{
  "d_model": 160,
  "n_kv_head": 1,
  "head_dim": 64,
  "vocab_size": 4096,
  "norm": "rmsnorm",
  "norm_place": "pre",
  "qk_norm": true,
  "init_std_up": 0.0297,
  "init_std_down": 0.00363,
  "beta1": 0.95,
  "lr_head": 0.00957,
  "decay_shape": "linear",
  "seq_len": 128,
  "doc_mask": true
}
MLP neurons of a small language model. Each row is named by its layer, matrix (gate and up: input weights) and neuron, and shows model dimensions 0-159. Each number is 500 + 25 x the weight over its row's rms, rounded and kept within 0 to 999. Numbers have three digits each. A neuron's up and down rows have the sign that makes its largest values positive.
Before each neuron's rows, "fires on" lists the tokens most often at its 100 highest values on Wikipedia text that the model never trained on.

fires on: " is", " (", "oc", "|---|---|---|---|", "l", "en"
L5.gate443:496484488538485530500486502486470458490528502495531484481493505519507481509500504509491542572503521477472537463478496465535526472495481491523468531523537528472448523501515510449482512482526484464505485524494495451493472559468491480564512501494507488491517532481536512518477461517503486513469523476522481496481502493463461502485493517511495523522512505551477474552512506538539512525471509495499488485543504551516471554513465475528512543475503493484496485485495477509469539518534506
L5.up443:513533496494516533499464507511519528511511482495513493545493473534503479492474481512506519512525524500481536517483473464522508475492518504418495529539498454546508502509534468500465487507503500493502477516512520483460500536481479460450506450499480475468504499488494490493484468501469470489453503492488458482500504501462498492521513496513501475469504490482474523503486470510526484478490467523549503505488557516505537502539493505469534493471471512472473446534525417500511519465550532

fires on: ")", "\""
L9.gate71:511461505468465529485556460516517479497505467478477486517484519505474509542504458511509482479524470516528508468518516519495523452487511483504501515484488505499478492510512473514489486497525490451532523467493502509495523484483530529534482514541481500516530563521502529528455449459515522477518482503491480488474511504510545511536518473510506548527540497531515503548491489542447514528488484527521478514541483515514421522512545525449497486532494508502508526484488487515475540515509487
L9.up71:525489527476480578517506466509469457498488492503554540475503495481490461494578509551470485524502465508539538478501511511506473542529482500524512522500469494473531530494490522509481529501485513511544505513529466505506519511492494491526530531464539499506505472464530525490531498500481499547492517466417509527506496503515536511481534484487514505475486489512491486535513548487503473499507485496481488534509519518517519537520476476471461486488503475533438522481480506517492500491482482

fires on: " and", "\"", " but", "it", "\",", ".\""
L4.gate23:488489503503503489512480501534511445476513523491491557502492494448504508496454509482495495506477484534497517476518474492505461504516501573520532517488527510508460485482503494458452544495462479517505498500488500504483477493511471494503495514543515497439507511549520521481461437464458512512533500533538489540504512509499521532490475466498488454506484496497487503492506502471508496519542533535444499485551531463494452517487502457473511509483511485535471494451501485528477476470503518
L4.up23:529481501480507513466512462472489531486507488509534530466517496461533517519522493479453475535480497490521490496533484481504511506489495512490469510498554511463506487492507507511475522507423465494500504487470481487556482520560481490519508500504531503451518483512529547467529420485450461497538507506500517508486510506544491510464494486521508478475532508433507499515473515510490511530516522543497501463549520470468491524517501488520500515528510467505452475493487491524499492525514465

fires on: " cons", "R", ":", ",", " in", "\n"
L7.gate89:504489476516506490479531468515530500497514519499523475509539515490529499504522508478459546512502454535463496475496515542514515512521484524494475482479515493503495501508522478457473470484496494504477497511540468493528497508518505504516586477472502544516490509498539521485509482548468487483509502527508538527552485500493507507529470475470497505521491563517542515472459492506520512469481506501470503467532481474475474491490559478511554503489483501518543496532484505504519459477582539
L7.up89:489450523518508519488503465455558515483541511525444534481495475560483527522499507511521498524544499559452468448492505505443516476514488523475508503482514482548519535537516498485477551533538490550503485531477495511497497518503505498509447501468498452523492465470487490483484481506555515498503453498518487479492477486506480485468503472528477466475501537505500495489518487508496502480528504494493496513495571524485495500487501460512476507501503510491497492475550509488535517494491481

fires on: ":", " by", ",", " |", "\n"
L9.gate251:474488483480502477499485476495538495510498510468518517470508512482496495474461489467481523428546460493497483548463490519511531492510504535479461499526494470466451430480466456519469491456486532494492485512512509463516515539499511500481550502477478496501539514470572508506501506527479502507542510510500492535503498500570492484516490485482493461474527493522519456472503473486494483474486538514498522512507480478489538516445508503520510502499502467458492493499511466484496466510548508
L9.up251:497486488529490522513525474485504505455487460473482520492499505523489506487483490494458476449516484533503477546472506493541531530496499484461500507507530502503514435505518484496458483459493454495540525514442488529551536474478522483486445514478492463490496510451538464520533505518518534535542524516494498515453507491525470487488480535529492492557511503539523533517508509477515495525515535488535513505507466523488566503495512506470514540511473486541503498507515532496513499494497506

fires on: "y", "en", "er", "ak", "ep"
L4.gate217:526489491539498531473512495502492461513498452506514518539510495521492513477440417488509486491521531522476511469515524514496496478489489500555505476469503469531461458537517497569512533480505509477497505510541507480513481463491460539510512502479502502531512494535473494544476514490494512494489544526486472477500505529473486545467517502502456506493491562533500489491491505520501492498517529505457502533534484529498472489533474530443494522514487532491510524556514530510498529483496476
L4.up217:483485505476466502523510521501490502495516467469505495490500517453501455480533495474464515508490512520479463484518496520527538523531483497492472462485495502463500518498554473468545444530508472453465506509472492487502443494508522410569510514476501519525510475493489503524532563501497519513497503477492507529463527526534516523467478511506543498481495490507485526525547488538492466455488486507531490481511496497507498516509510474507518473521539474479544533503527512486512492523468511

fires on: "ck", "row", "cent", "ch", "as", "er"
L2.gate160:486534539491546493477471509567460512507531531490521475500494474481469551500523504495519500499527496488490514459493522453515512454515534473508513464456557503513517492485517503477507515480527459483486541519499507494513529473504465537508502526519497520504526521493510499499498528504503513476514525520518435509531523507499517511522506525500487541543492480519497539530523488557529526461527514518514485522521509490509505496496559535516540489495505516494550505472442549473512475507491545
L2.up160:487504547530522484529508505522476490501510478504488466530503531519510440532467503540514516479532501512537495505528503531518475519497450523500531501486539486592518462532504431511486482514459496550483512506468517497487501536470496556486488521507462492485513511546513473471512514515559516524513489534504531546524484502485493520527443522514460478520528491527506484526507482471475488500561496519487487469534498495503502516498486498501514479503523493505499510529514493539497514492496472

fires on: "-", " all", "cent", "it"
L9.gate181:514538514519483480504530506501497523508506498463521536474527555485460511497477487536517485513497546570504513499481514572491479486501501500531508507498554522484504500503506484514512517515458515502482483518516486480508528458513509505513467502554527518541499529471476558488481528453472519516511516499484490464501502493505451504548550544532459474487495551503492508501498541475506470544508492493506516509474467487467453519506476517492523478526523544507536527518478484503481477518500535
L9.up181:479463525516493500456503510494473526537533501514508508558496518483467497473495498542523490468488515475496494474513503547447530518512488502468489498481509457470477520490477501482530527511491511533513577506479481509509526473536527551502485488522500515482492528502506514542490500474477491489537526469493524473486458515515561518528544515449511474515503515496497509549466501484496420501535498553493487485500511478491466461474496491506533535509474494535525529509481518509508502465487516